Weights of a small GPT-style language model, trained from scratch on English Wikipedia.
Training: a variant of Muon for these matrices, 492M tokens, 3754 steps.
MLP neurons of a small language model. Each row is named by its layer, matrix (gate and up: input weights) and neuron, and shows model dimensions 128-255. Each number is 500 + 40 x the weight over its row's rms, rounded and kept within 0 to 999. Numbers have three digits each. A neuron's up and down rows have the sign that makes its largest values positive.
A block is one neuron, or neurons of one layer that tend to fire together. Before each block is what it responds to, as a language model described it from the Wikipedia text at the highest values.

Coordinators and, or, &, and commas right after a noun or adjective, linking paired phrases, e.g. sacred and secular, truth or falsity, Art & Design.
L10.gate110:490578533556478534494587506558462522472516447516568454569477458509495578510504538539495497451505481446552523374484506498483525494553500457494541475537464451488506465466522473521457519545512448525553556499523494522543464486519519471583446591490537508573484481570481491471445434477421520421459539481490443440505483535582463539503535505441500495476521393488497482519488443428451514517617
L10.up110:517515494434531445497420580476434492557485515511512523536524511477482451518414445540536535550535456520496519508499478496505456464520520496501503488532485483431521463445512563462450507478443567511542588449517498506505408466532504508449533540481467512523488502516499500457438468500541525457516506573506435515469415508539514499511495509495533497463545440471484435437521504463535523505484
L10.gate189:538463464480467571479483569475527481428503546507513500494480435552456509495431529473500500509484520502433459502516549514587461551469534486508460512478515489468535484531488509541559531523451495602548430553469511490535521475510477473513554509476452515504491488554427452545518439530482445544450568537465543541574553478448444560514502473417491471448472527434539517483501509488516501549502
L10.up189:474547468459460539549469524524527514491588484473517475473523457492446542539525574479560475467474506458473518506525493547517547503528518527501478476481506489423523524451479522518525471488488446581554466491462484559475448520523513491543485488485452508551498465495506503507499446441431533479556486562422540522550471511496512460484536496546457595473429435480498471504513548488517510492423
L10.gate266:570456504540516585457514526512507469508429498532569522491593563505483498500583427469488506487516473477494455479524511527497453450514530503537490433484477479598538540474460527470467447499393511476591523436569544487526522563514454444526492505474546524524476542455433449571446527482452476466454507542503482445489524511494487557491515499494534463548508496542493462487503510553469486486531
L10.up266:484532487496444468492481572525468491470508480453518509441534477489509493516483528483506538478499603417497508493501511485437508535490438460398476419537537463551511475513524532477482481462474487456491450534526562464512424570469462507525476527456434496391476510436539481463496498553490523427527487484405463518452539518540502520449488438515490496466484522488482435484473466464443517523470
L10.gate292:550541523558487520523556482507457476493562531479443445472518552496536448490513471513534534493509466406500518554452480458475524446426508478494514514473580558462552500480471519480492542464510456450427536563458485463566528486521425534540511469483527555525490533567467442522508491565461469487442515482428445421558491467416503541513528508556576562488467463504520513444476505517484462480578
L10.up292:496473495530513544585526498457529458476533456462453551453538510491482586529496458459551514526526507474467543526440550511478534492519424490554511501494570501464538489437512570466538502471515491542538527530506557526566502487494557408462486549477470492484550513490558517473526509459502456543510503437482536552493491523558519551483556512561496549496503500539494459513545475487463555557532
L10.gate369:563510477511463439452496549472452469535411459543552463520447502460533473456500536568460510547492533436511594562525501497488482521439489478486535464507499488522432518499454518535458509523503479415612600513509554497535513512515520538521454499452483547524467489488473500491556585541489453432524477492485466492437491526442427434469493447415481485496427521537551514471482570530498514451518
L10.up369:532466490502447499555483556490502515490476415528456454449516538533566517476534509551512579540430544402516556508541534470515527500617522529514497505458490504435526515560507480514484490470497490564476445528482521517490479514475557430574489452468499522524551453547561479520477424584461470469595538486533481473503570481530515498482439474502518571518474510469456560496499532504487478564538
L10.gate508:608495490467473543497433472523468543522511497498514480476464463452610494492497515534474517523511497517466554586446483460528496441608458429422529447466492516476585467477495552523485501514482554483552547424507489457472511561485538532475601474539533485527473490540499489504452517466526505517473515459489466578529527495517498449497495511520564486456438428541553412517535501511541461520549
L10.up508:497563512490453518535518502525456463479540507513546507487552484421492543522515521461435427428540503460519485417531505596416462490527510464560489533564527454463525488449523545526540552562495482475473533538584519474508481521496487494526445516547521587480441442496558476562475451552478475425514547522484469514457466463582496513520462498473538488464514448481488510468475478448502539533478
L10.gate521:483454489448476457595532453429445488427488484512493518580513575523522550531557517541477453497525474490502528441470431561487546533504506456519510440566469413543511493521535449522549441542505439418434601490492529483521505599489469503552481495518499468456483509469404451501500477562483522512500512426514536494503523568447513444560536454485433427482520488424444465506562545454487557485490
L10.up521:472462532513520469547490477454445474562474554539522522454512478510545621502507482532497524426507505509478501451503460503423492457487493464452541520481482535488464501431442475510480507467517522461530545461508655518548456468523470476504550506533482394489451455494511508459569548415489453488533499475522571510521479551559547441540492490544501596539523472476487418423481479501516550511456
L10.gate541:377456504522414561460461517435492461442514453394522468471503539499490530524521518455514463426531549602491555499495480541478482470480555525483464542481515398474451526535473503481526493474491497424506544452467554517526504474490537531460474507507434513510527481515511482477442496461479502458510497544504496484530409526481471544498596515465491552508525448547496557459533522498546476549469
L10.up541:517524562507469570598492551523495525467557499448507502536600486418517495458567553445465552484492465465535518518506489522471442473504499500497428535518473475512439433580405482560479450457494541522594502501597501468482513452407481498530528541523483536528527449491431513524459499586512487527483587546544513581472490485508417563512498475522504446497554437503582470540473503501502534549530

Fires on the token that completes a unit: a year's last digit (1956, 2006), a closing quote after a quoted title or nickname ("Sweden"), and mid-word pieces like os or ct (disposition, retroactively).
L2.gate665:410529432418415389535476540575518506503537485524467435477451502487533474453482479437518411496469427494454465493512454481507484532486472519557478473567530502485571484513455476527551519466480476458476607486472508509460516516508521523448540450563553473498495445532577502476538537466524422494520504509555541508529518489516505529492561539463498411468503518495482566444555555495546496497477
L2.up665:531576532431500462471546569480439480473524467511486436416488497545563499519487513462512445453449547481516495468544447484555508520529516482475490500490485527504575467481515495484523505535389403467592450502464537493535572570564478499462510507566486529544474522578447513418520519471582514570531489529468510495424419517482508522523460559455549482493499492545468493517565490469457538541576

Short mid-word fragments like t or ist that continue an odd split word, as in ul-t-imately, in-t-o, stat-ist-ics, d-ist-rict.
L6.gate50:439543556465573511490542475465503503560541498440478501386581516460424485449571460534570544455519485483527522495509510474461538526496479593527493617483521494480535463545529464478522488535516531500465495529575526612535492605519554551498563474413548553460510525500510511586454485479477453520543419507546587517501515498492506439439434539522510509511518479498480525484451465494514458489461
L6.up50:464529554516517495473496488488614561465589466528511536510460490505486516555403451479467549555471501555404531489481429444487475504574464483441523510477448519538599438501519487535478541596477439541440484467533547450523546547530463500548580582500442494523506485438501548462543539554531531535438462523521502487537491453480472505498500487490446445513477551526550444425484525474463501455530
L6.gate122:562488457561550547547494504470448498450518499527600479478526491454448521485475571467564556484519495473481482473534525469520484498504460466482528424536474411517438508480484510542506477516501487464470432460477485473524483574490526485463481460528509461493571468531560521498435448561529562516458464532377523446488459502376467452495491504460516491511476481505460482554518463503492422445520
L6.up122:475490406579474458512490523436408527469496518542495494450543483583433473491501559434534517447536491512467512397519531521509554521437509439458558509476554504467400544606436519468506505444432480483518479445506491461535498544521603455466456486447466465505452504490443530455516466537496502519526493467501509499429482501524558514496487444521534490486478473491463481479511495519446475443532
L6.gate416:452560577489484461488598440476514511504518510470448554520402492499477451544505506452472452523544483566474533487525535433450496548455531482456431484568553525417433470516525512564469472513535528384547479475385481449550521509523549501526439532587544517547488515434536522556447457507478475493558445462561527496474498427547497488489517469560514565491477522503489441505502526565500520445501
L6.up416:394518509521508475499515426513522560474440470482511525526494450519447547520551539502538352541557542491495467530496564452500539480462495471508557542503481553471533497477513413497518565510504514500521428460494513465517470421481542522518429542495449456551530509441537481557542523509604499533512490451501477410526454502478447459466449556473505480492440455515473495500599465495453499404572
L6.gate430:484501500482562539463536496511518494460496465489543493474497545554433511537508545494477462494475505475488458478489601450472493539487500525475463518510403474451539560586556500501547531451530522466520506489454524520468422502531502529509486504465416564466498529555506506475468513486482460505429415479369523505468459538536415490445541489516552549519474468458489514554472396510484477453533
L6.up430:485525456485453529428510500487528531497537527453474522472487423469484431560513567476410495506485532423466518385483475506493552526517499468473525488553528539529455623516443517470437520516476461538549521462516511517561456550501497472431546470509527434498432520457478511470509489526526511416486448420498445547520401440524517489524508472510510544509488481528521507521539407568508550485508
L6.gate527:437444511546536538488509541468519472439491441547506454541579527430485473440572516547437461504506528505562507487486436499500579537502540571512435420530465486463467446519463467615427526472476553473504463507550444419522536485530472506445472501484491509422480419494465527514477555492484468573485514528498524501494531490532519439458468521549473504484547530462517495508446472454498531477542
L6.up527:521527489446483472618541498455530486512508530486556408522479553490604474471501490431511484591488396531495525512504485519494531425474520521525488508502540515466539578518439491511429476470555509520481496462569517480516485483503527537433524524521517527532472538423494437540459480510517451520484527441472512495506455535453574540444555492565455440471552552473547455503454525528492486532557
L6.gate547:515447457487469492539464509467568512488453602423490457539475532488479494500551539480511503511501485490493468512561490501487570489484470508512480495533525550416505435587447452471502502516477557509561517521551538427526520523539509515419536431532479492433462527433542552498459531562515508510569540412539494398474504529529469493594493521514490556500483520529588496470487472542457420547499
L6.up547:523526538548500529508508481500511459434529507554547472517488504534419577446530560497540493458544483450516560448501515438424535499488575522518560490500378457518577508490596495442553529450495576448502482557479425504509491505491505499502487434441517520460474491454567497479451517495488503466440523465499570475446523410480486495460496532557512493513522509531465525496461506520440569504483
L6.gate624:478533518477543521545488502509562539468461554475532465507548491518493451470537486482548487578552447384457570545575495475507532546479478474468569470450457478503511463470487384574458536414453567535572495483480496576497476557554408534581480465430477472541534517567572530553515477496543503543526512455494542508498546554499494481531482429483506494532534484547540466502518523460516434541461
L6.up624:558586504490477516550477449518522549441466444478481585394539552491512463510478545500550528461574429535486493514494558557461485505420505511440511482483441512453449453508560530597466470504522448517534527444515590439486507500491462545543467477486479512555547561463562498517533531510449495550555453514484497523542517516470525469511550470566449587505498535478501531484496557495452457470466
L6.gate694:527533487510500452459471447470450451515477571523505517541507490531481457493483506515499529532589465556512575497493471497479467454475485520471519435493449600537433544497537440507501463501533514515491523531486443448477515532509564495445522446526466543480554486396452495458478436495453408595492524488480496473479499495587448531515456479520517434483543531474526508463478489458527480570506
L6.up694:553521509538516492553457546459445536472478545493406528442503522573509485497513534457425491527463572528506524538458540474567472523517477520486551488529523519509495537553523486490447447520478506464536504520464464572496511508503539480552484463448488491419494536456472554522506529553504443533564535456504441498528459451419515533524535492529524476468452527511507518484480513516505434567586

Fires on coordinating conjunctions (and, or, &, de) joining two nouns, strongest in section headings and titles, e.g. Teams and drivers, Qualification or relegation.
L6.gate171:517494531537500450488573500458555558504467495515491469480478494559442558531486465546566414474502476478539531464526518470487504472433470503469512436466579481447495440476491502471511464435516551474488403467458468476476568430413500526583573536473533510530463498523512510517517554588501518530468440501538517515519494418519495501482532487505512368534560516549477571549456504439506541467556
L6.up171:541507546512526433495488579496556510427513431521457463474450479454509530553511521511516514556512496472526437409504454518603584535483519516560588487528524501456525541512501554474572436481496452495523443582559509517536490449385562471531559555541533542523515542543511517497517483502492516507513468440508516532483490472496501517504498536476586475512536490495523475547462469494468483549544
L6.gate286:508490576479502534528467555494455499493463446519553438484437390434533474515559588464438527445498495463518465498465475418471517458452507535461538485541553482464502467385424441526455518559480487518492531536471503519472545439516508490494503596512479473497510483555485468517472447448505560500581500522532505510499462522499405497452515529511425501489458499457494493397462511489535464484547
L6.up286:533473541556531472471484533468509549506430517452527489581509432549510555486577525498503476543518576496506474474476510475544510502506462503471471458523517500522472520420493506477481483494458483519445483502527402423521539546566472461418449497547447446517531519494461469427568519594461415596562589513506511471539515528504518507460484548498496477525516503551485491512467491485470519483516
L6.gate320:513439508555454551582471541515437463466517491512526418490511508535497483540511473615504505461538514523394511597499473424534486531449522523496414518507406527506513499536409474499545555528463516488508507445506477523459475560480457502487514527522449448492470541466537506511543446489460500460478546515476473426503529492451506554488504545492432558476419434520508494443484462472562477505420
L6.up320:541499500444473474440529485403532528511452514531474505496495501459541551533541524565558514475512472493454469479455554540481543501512400457595510559472473470505495514490529539555508482500540518567512496559520535516516451460441481562503471517478525528561511555490483487453545468538451450521534498544555472503532528506432503550498540491464538487515456470460467501453508504428510498428583
L6.gate422:450515521508552491482442488572527526486523493501514490553517450459483461521525468459504538479523499443530552451414525468519493561502537508458495480512493485373420514428484507459523495486511512529485461507506542422493486502525524462532418494528486504468495511504542456499510506544541504465508566497463468488516553509565449445588521510551499450473483591477435514540440509531495516512494
L6.up422:600528535467493463496479477524565527493545473543490472457525485500522398534563511552521552490522459432519469558450491515473466426471446509489508531478465433532467517457455547554455427507456511493547481471434521508510424510508467535505507485498514533555425513484506504536519399548505506549561556475533515599456533526488493530485474560524487463483524485548511545496457487482499488540439
L6.gate516:518522551539528468460530513430536448512504523541538502469569455510440558590544508484573457522480418517541576486519584517502497433532446435476481552459471508486461539520505589522475460471470520504506432474485448492532494472496409491526494456489481525538528497446553504541530473555424499508478478496534477464472465548490509487423521463501515457577520531480490476497507487557509490524525
L6.up516:485471486482488533562501470454562498438536629537544473478437451387466465498429485455501445486482496577484547486430481550483572558516436428454465477546540463428464501520454570463500467565548520505519532493496530448502451513550518442515473527506540546434501483506498488483485461546410534435499470532486469501466480540522437544504542428424556490537469489521485541455439532549445487574593
L6.gate519:551502451499583510510453456503490587502461518580566597443479462463495569510491503537535482415543467495507477511499547519500491448431512504495476536524488464532561550457552524554484456503494478525488512546498573491457522405559402516483476488541510513530500443446522504476546484501513524517479547494451540449591583491500437489509544508479466456452576524495488513479514450503488484491524
L6.up519:514548539471414442475559488502444493434547515508496523509488536498567569493495495620448508471509554346493538491503500469440473471497503554498481471534458545556478539497463533571485551516598415398512501474538557528461522505484443503443547463484483489486472523532504469470482502495489481530588475502537477489532497530575488541519502433522472464478476535551514476544497468538605596522508
L6.gate563:519524497566497410459475521524471448545545483526539485493463478515567476498541534516462517498483427511521532451504481522464471572543523447500505485540454510488521499432431554530537546498462492497516495485452487492481549512515493538537540540426467479511503447457564500535514486456498473462460567524456470551500492492472469507581505554516532519469471479559422473412542507579495547424507
L6.up563:503529515510468520537433520511430431445590525494437541510522493484589521485549517468525555547516602473504507482450479560505515503534540535559521525473483440448531557482542496491480506566477491494501540551553536505384543485506428525460503497526457475523431516399501489488495533497486513497482581460489555520478485446496537497506528511507451428498586544517520567426463455490510455491585
L6.gate629:595509541540428582495518467531547511500509477448468532477492518563578500448528478524475516471525521528533559488521516512557470513513497501523437545537479481546515473493481559456577513534501493551514519531452530444485531482450458450515493548514511456525515502472529515504523505587406481477524454558535448542436517476545472480523503531450536439510471508496457483448492530524582536441507
L6.up629:545425498491471521542462475500434524493553563436490447554496463474518474532521507524567414497565535506521489495481484467463536496583459434548536481544487457546509455588471522496491485528458501638508569470436535457440500481529497587490535495537486496553491530505549504470512507539515454511511446524435525566548451454543458547546465544474509546478478505528413516476490469526490510505517

Second word-piece inside a split word, mostly after prefixes like con, in, p, M, such as con-t-inued, in-ter-view, p-art-ial; also non-Latin script bytes in names.
L2.gate609:454500472537506484542426516417467507502575536497536518471455462400425549495473483468476512435535528522482489487517491445541498555420555449456457555452532516423540536456602490476539543598579494461554548540508506507471472540511490454446513511546514488555482565484511489479476432494456445513528470509538478510479468439524467532507511525515497499516499457485440525512518475503495534470522
L2.up609:470490541499515484547506557426437482461535564444532515485401481500433537521523503457508544457528496528471502501482470512500497530445484533476462548537549518533546479469498482459576536582518481442523502503445492453485480460609496431483471586543496549575475572446528489481518515469429434507545451465542481486463428484583481471483551561519505486458527491438514524473554474502601543480577

Mid-word subword pieces inside common words, mostly event names and headings: Ele-ction-s, F-est-ival, S-ong Contest, Vot-es, f-at-her.
L6.gate2:503529480545501535543513476511497449553511428565493488489455494519443388570517530515528520506490492463527381531475520555509517486531524516510476574520454480513484578492571468495453482507504502431555584532440481492475540513467441535554537552513472526536519461559470512514502428529568521445563447456446478463461475456532471454523585599514557418484478560527562464475434569480470515557508
L6.up2:630534506475540495429491493492480490529561547514497474507424515523560504481486485415547476452521510421477370541527470484474584403456519564485458528502494459484538498459538509540456513455509456449493544549482476529487467558519529420501466569467487515479491550494410489569530512502482495552508523482532524468536520512466457499494529456548495463399532439522512485520498501482479510470522
L6.gate22:524534528526453456539462566507575416524595461593471500495515561557501552523488465445507514584533590491531522570548454513507475520561496512544490501542473478476494530435488482459491509505541474495593520479458534484508492512472524576493497523528482523510527475550564477478523449462449492450549516485543550473577538495527451529508451488455492446434553523583521432426549512491596527469518
L6.up22:465485521541572508432513538585549514486548499478560557458451506483578499553512557524506559465523529510523579548579494535473527464543494510474481507512474502451522500513514496523462543514536525596507493510471469539440491547444499472524499530492508515485560399528480464451551480499490562482452486479465524446481498542519452539541515539537570525525475488531538542478539516476537524594479
L6.gate101:502555525607482572543459490428537463502544482478535528500443504432561460549435465518493527473491511500515451533447429545542503471500515448487549462525471471463572523495514440491481519513559486482480477472436475486506521455511531443471479539518554441488513447537503468511529532491482498523503548480473571498555464553544514606409511438499515488465476534480438529578466498522520486448559
L6.up101:507505510544470528586454498495431531512501455560448525476507485490453502541506469492531466500480561511556434448489436528505529503489482564487437503521447463489478505508466495530479445431539467517432536487486454522531558459482472436476454503476582481470418486571528456434548456513541505562509507482543472487552503512515541593531522468579535536479598419597487553474521578572482477463473
L6.gate108:544497425528509504498533493573495484463519435500502494470452469541580578532516514527506479498487510477541499488533494509470589466506442444564492580407447437468515519429482589500486506458500530475532497470516522501525494505516519546588456490504544464594518489511529435493446466502501545430516490528437478484536509475457529502510546531538555420527535462500552384486493519492467529508515
L6.up108:457514492453463512568507448529598480528484478505521495483488529468452495464532490550446509502518524503521511508450526474526503569517512614535544440473433529530554582491432591558440523464516477537499496523510483458460539533572502476502520536431564512472514510491482427521397468527558523534515545453512487487532485454523399535564510504414513457555490515459507481443523517511422561547571
L6.gate178:476512448514542497508528513467440526437501458493499442423478492486556526534421515513533491508505413506438516513530502488490465527470517518555503483489498525533552562473504472513508509540473544584560540405468509439501543506501451446484456418504471526532493519534508531484452508479429465535533527443501455546486469470511499526495552562527476521545465474527511516431556595478452546539547
L6.up178:497522540503416572501537499481562510478468517453530553438487556497507451565474455534447441490497454448514514461496481434530536474490525465564479523442509455473498480571509481544525529491482493514527539475428453562442482540442401491555525456490495445452428453442494502556488484505483466532527487486579450470519478532498486545452489544538525489516517496454557510467492501482508496525440
L6.gate470:591498507528490545520464519579487494513490495517480494507476530549531570486573462530519523489495533490522560484555509498472492536530545545453508500481495475496446502543488502435491516488534526558522562475509565506498573530480471512504473452443565541442520516568512504491458486493444455505440563499491534487503471549572503487484481486538459540512511495490545578549487492505554557541383
L6.up470:517414422466496528512504517521451496442497487513471514545459560477474552553491509518488437481493573517574499509435540522444490469554532509471526500495543527542551443517518479410489469555496487490482462480515575570515495499528528543474494509394470477419495423487513571477493471450449448546485444446518433457539510524515451572532463536455511534520519419500543464535521499572528524487498
L6.gate473:480487537506422553570498434473488496497513449527496591461457456569515574474482428456481541484411504460515564485533517494449514477463464502540482568469519555469534516481556559497446462531497524498458454511408454585523480439554423501482512470511514453520477509538497429581460455439466498536511526468480562521489486541511534573494442424434514512522527477503519474465503482495520500471522
L6.up473:534498458438543497528488468556409452593419449435511435538467548530533516562430499505573487491496486508552469579485505478477531519510539499489483438438543474486539483504588477553477538549542454516459424511484453544552483488496562443551471532485442450520455448533530426452484451479473463495540504434536562511487499515506473550522485533493465547507484523461524556508488504484531514527475
L6.gate545:547468460537461457486495561524507482442465502602581397513497605512534500543472505449509472464458541490462448507569489505509500505449526501505530455491564508511523508481467467551453476513462545495558526532483531488508453475537491426491562513482496581470443570494521463517514518503525473514441473531472490406578483504535490411577515432502480489519517404503535507451466459474491518524482
L6.up545:510479515431521415516463576511479453446502532517529522499486509521463444442471494442426413521507511533576463541546499466474430540543442520526511456466571511476527526591480534593525442492499502518452490533495514501495476467499447444488445535494543583473604464477502416484491506522492505540465483514423521441513465478576468459593469436399517488513493429542499517435486508535474500462443

Interior pieces of split words whose ending is predictable (Chev-ro-let, thr-ou-gh, incl-ud-ing, Regensb-ur-g), plus and/or after a comma closing a list.
L2.gate570:519455552515483505453430488410530436445489494522471565440490462584489510428486507510517494518515540511492534494460499515458524473465521508496533489510515442483522525517449518515619503531517453530508556523504529501403477494535478570517446552476527536459501422540470544496526483523478544456479466547425527492553574518518552426500457532531551521477500478493513478448470596482466517502492
L2.up570:490471523507512507487513501429490425437571562497452472489514426466584516465489466518532528498542545504506472526501487488452517468484507590519519486481464476532496561519470506442577509478519460522554535496455467540446557494562475514471494492450510535525441425541499502500497523523518487469486464526515498439492578428481513489438435488537532504493496483472503546473490558442461519547524

Last word-piece that completes a common institutional noun split into pieces, e.g. govern-ment, Grou-p, te-am, ser-ies, n-ation, Institut-e.
L10.gate4:425527488481525537512525454527410483599465560438533502498531490466536446548518522533505447504574521531556438483442489505491465534527487490582497432476469401537571555450502502445490529538597545485496485525537478482457508469539530405504434556526417518530533435528510495488525509511545583525468537480493469428537474499533463499546543474526530520419524492485530446483479468485466535419446
L10.up4:493436516418482480488463459487526534554475512456506531519442514446500505478441469562560568591479555482503585528502495455502471439608435535523533473476466452451420523539502454617450507490608519486471506454457470476534468504482533477467454438540497465509534445512515472413460480550436500556454500542421554472527490461498531592508438513527419536489501511465463486484514580580520489514475
L10.gate66:399470552455517570532574516564469537517443516514567538610494494525460548508464495447484526463535515538516480532540494510470464520504493506539525485474480469520476534499535467428536529538534496524579526488514455504482494472578476503513448511477472516494498530450496537589457485540480447518451536529458455460524513462402486450541511390511474490466438494547494490488511546451589467480517
L10.up66:460497561542518486456521436470553468484446464516557509501448530530506467566518475509440617510506491510493421564467504475526530512476590477515445457507478547467459499513563529515517463561535435532438402523541485511526468454475501467566526503448498479490544451453478555470504479507543484457500513484500470486507414472463418471487532562490546430428442534532502512509509515478485527485539
L10.gate109:484439493486453501503490533532515536515436494568484472539425473495443531478522518557488566526449578509532464479511491480466514474501476487507477412488507424467472497519543554491506506508535477443549458475506576533532565447604495520600557504555427522535534561505514386462486534499577492423555512501478544492588464548487512463504487436450514461534467480452527534486499501457533490553488
L10.up109:511427479475457510464504560517592503526569524559582472484501509424484456534498534484484534566524489515479442541503473492474483420491517539515542458510520498465491464552481521486555475426519480501535499521425475541513527449520479465486520467511523499431519510497527511513505478529524509459580544477460450411577407492463499518575480517556474492418470540494518531462438538480547521569494
L10.gate127:491428499482522473517575471573505528496485522569518575402516503537421462479560486485524615556429509473450404461568481461533538528516469525538462448487517549545509467411484530482475472511464426491448422465499494422423483492501442481466540547533503563513453522440526437469471437481524595520482526519527484472528503500546546504514512482500513537510510509595526505456396466444444569482452
L10.up127:526456545447507565468484570483494548427493478499542503516442530451438491476534541578419469568581531572492434476555515544441558561494478485547539484476524499479492374489557498558539508492574457461456589498481545521563507534435547468565494495554511503488505569459529535506490512487521406486450411539520505519587458517498482491501438449407520496455491560512457543523482479503545486533558
L10.gate278:438462549438471489534534516487503493490517519551518542504460473429538517425531545492467505543461540551446521499523500509501473486498452506517536495499449493509478547526446492576446503468569478535392509516425486518488470455484495500484463487501457518452529492447526497553458497506571494536600449491447448512516445465476492452500499549489431492459475565525510495515488506554562550486462
L10.up278:460480581470472519472501552502546504518488472468477598520442505499515527534523595523535526451476544414490484524546478502539549553550530440474484475492480514534508531477468531513481499524479491494436422489529464550509488473503447490517463514598529497551505547532541421527537519551507487500507478443484562451530485523541565481552466517569505486473447461513562562468495447467534544430470
L10.gate328:515452492509463474508520513535618505575526520473539505465551496473438481469463511469493492457479527525531478563556437476479439540527539427450563578522497552482493539566517540538482504536528438490592469465561535436564518472480541501548583519501525477479466518472490479495484497475548504513497523499503523558450587467462494546515479426520493479394529434559470448466466498522508456473454
L10.up328:502499533455479492521563568538554504536563488522496522488441549478561465494501491496563536540452530455516537544493511508443518414478447469526519505582573507460417483511492503494458532484485445598565517467578468568531483450512465589476497459533493492486543469512525484515485514566508435525521530486488479451513457453595495518468502462586500596439472489452524505550469489478518545497493
L10.gate583:495511481516533517524525438464478487473541497518510536451524408480459431464503534414458481549478528480450544445452400535424480493494491501446519492504539512503491485500492475499480500483434530443482455511444461393504624467538516427611511561517526493479508507468568521530540503454537447484632552483542511480540491477512497462471448503567508506533475426453534489587471491465461532469485
L10.up583:528473497509478393527471588542526518458424495485540509503512495480556471475447507517506455470444518432578508486553515511470548498509477501454484572485517444486501510477490507535505483535557506516516452513529551524571546491499488469534502406503493507511491450471560463422497517556477548551477495561518486577416464435479542430529478528500488525510494468421525583497523410574520440554456
L10.gate588:427558545495518465533565570471462473531402488572519527505498454471448495558478597507458514533401583427538506458521476465456461531535597447435457495495474462469507477573470500503413528495513500530473536407542478488528469444561531463484488466511468511498548405488530473435443432557514589480520559537460523437522514490478488472424479469530521566439537479503527499518414512472459494488484
L10.up588:485539477507526476467435469485455458506484568501510543597578511445463499518468533530513532498458518536544508488514535523527571467468502461474525492507518533563459543502480444529506503498489540475472593477502472442583548515545516511432550593483455540511578547540504555490569590469539498510525418533576538473473465496462532473431541475523508523521510533533508459464505452431498457528538

Fires on word-internal fragments that continue a split word, mostly the "t" in coun·t·y/coun·t·ry or con·t·rol/con·t·ains, also s·w·itch, a·d·ult, Roxb·ur·y.
L10.gate39:499571467536573489567563491497501489484525435501442564583544546463491477481482501572510415447580450435459450431521613507540483500521479520576523458509520514520475534448421423509461561484512501424502457543481516505506461491549519474591438513482470604479595531540452485520534473467502565567472504509541538455452510552453505554553540459442487457485470453495490437485505505494545546486556
L10.up39:429543540536506513541527503506449592497573555499484469467389559499506448555548526532481461508563553450541537478471550571535522486491460510457473437466559585510469565550562495496515527484502478491469488511545506477478486516445564482499493512523485459518463496546515495457544547497500439538430504531490530499476468492452538514484466497497541438495499558500514528417483515495487471471526
L10.gate61:462510502517474481425537466576497419510503435486492574475608570476539478503478524539459479498512471453491484521551525488500463494462491509455509440464495483477462468451496491446413487478460579543587486478572542502476530490518565431490482492488483558481456508490485541500473549519479589489491514521519470440468552476486451429561485588458412524513525524546504488511541472529500540517480
L10.up61:506356539482530505564532470545434486423474475497493543557501496497516479479483489487493497496510492475516439546479503497442488461471528467507462452499493394504438506477518498520593531489497412473514442553571509479478540498478531523479474430535523535519498492401482524613521450501499501466529461472527449365481563438452522552497459506463535441510471483512444511564524523463542496533501
L10.gate132:466472472503564434505488374446485567472447501489495524498555471496454586466432491514466459499498528500454464526436470452584519572513496521517436480444554487527493488479503480473470460448451454440515488489435503500491483543499539479586523496515489521558544515484504538505489484549529504572488456522464412494486536487469505419500514471494494481516498484503638467535536477517503418555530
L10.up132:467534464497468509574482517507544501529553512428539441555420502462484480470439478611493513521507454522489492496482403418456477452518442532480521494458430504484424506512525506514572538509516528522541524484533463451530498513526524515570491480512540576423463500461508521470461422467463537522524499427475511469439490448544569474469515461560512488478489597435549494526526468532482470461456
L10.gate147:492447521540604549512472478472566567509543440560501485591519532545536560559466555499472447500488499487499461480456469485457508512564504502561509513467486526491468520421488504569532428480434577490512517518430508489540482479557485473530454474506529543489499470477488495449478505592556505501519476446559440409515527457494567454551480532521542368487510473502514521440422408519525513503428
L10.up147:452528477535514525536501521514470531518541500553484574458498514523485489482503585515502490490461488547543441544548483503492393485449454520472535514420446514513521515490524506558513479537492476466530502525514510455491529570530497505557570620494533541577503532537462473472492511452489497490557538577456461494431459461463450524532481493468487497500440492584561527431510548437543457513576
L10.gate282:430555464586499515478481484461468452516537440587482509504552551504472523520475407542517510459491442457499560501499477489519534408433414486470493472475475452524478487422486504458567470475445489509549496494468519564519527576529501431478490470465488505479454513526575547536484439561505543516446455427557454487524516552500488511498489537552483526545606490520554480482514584468555457467516
L10.up282:462521552536531470468529469497542511492442476424454573424506540474512500476491583563513539500475467446444434544509524457498453434458507546535504545466549509457523557474462531514496533511525530480509494565476446521456510456474419507456517483567487453460459487524560480521485513534451487494517485471476466605415533412465476483489504530494447511557501538538461510492525509531418506518516
L10.gate363:477485495497493470483518444491469545505489498447507487534593477461414576494475546598471506440512479539450524511509552550451536543485473439444533483489488477486479482528546579521461572443534496547543458503470545510514578486534511467443418510543531508446468523503459529514495494494511466572484463468507507494493487488511490454511522521496527482489390472504506445475537505481556488455443
L10.up363:380552484489558503454508529516527541538498511512481538511502563523563515469598494515482448497494532491523474536523479503510529573496431526441537560483501470508473523501475532485536529540549486438481521496524544494464505489536587477508497495450455461506559529530539417474468500563462452501544457534450544396473530487498529500494508498475512454507464415552495533455499548495475505506527
L10.gate572:528516544481452508538498454538465492545518577521522595590511477491514609488562490497470459511498521509417522519466480486473504489520484489540443485513465529527412495460453386517467427487465573487494469540516468491447505605442401488426483570457484432483501456439443519444499455457539463527505518540455519493504508469480437484453500499458576558470417495493560511519553476538578519520482
L10.up572:506487519541502537512501469520509497502604510569479497533490520491553497535463494481523530489386496534501549472563482502464531495520576463574555531398515481524523533537508518528386522449476481538557465553544513474501574477465472479523452438414456468568548525556548459542559478421544543512435510509450508463485506501501463490507542479493530493536552430513454440511500462452481502504519
L10.gate660:474517473521466559531511434502498481435498524502505521536505576515414476531470503496440496494454573475490518516492466472531460467487430507459501529471539512486536414435487495510560435507494493526499478529505537488554489528468517480534490473533508510419474484474472454491492531480502536592480494589491475495506504442564519449512520533447614418459486487507441471513506466510538503476451
L10.up660:504528549423505430550466461511510550484481470573462541518500525538460518456450507478533458525503447526519464554531472490481496456472489512534547454497507461540518525544530502548547504568496445562481466516451537465485489437420471486420456468430485535509509544493553452515445516589499512555498445511531487447496495474496505472516499524479529511392485534512489468540475470533508441449548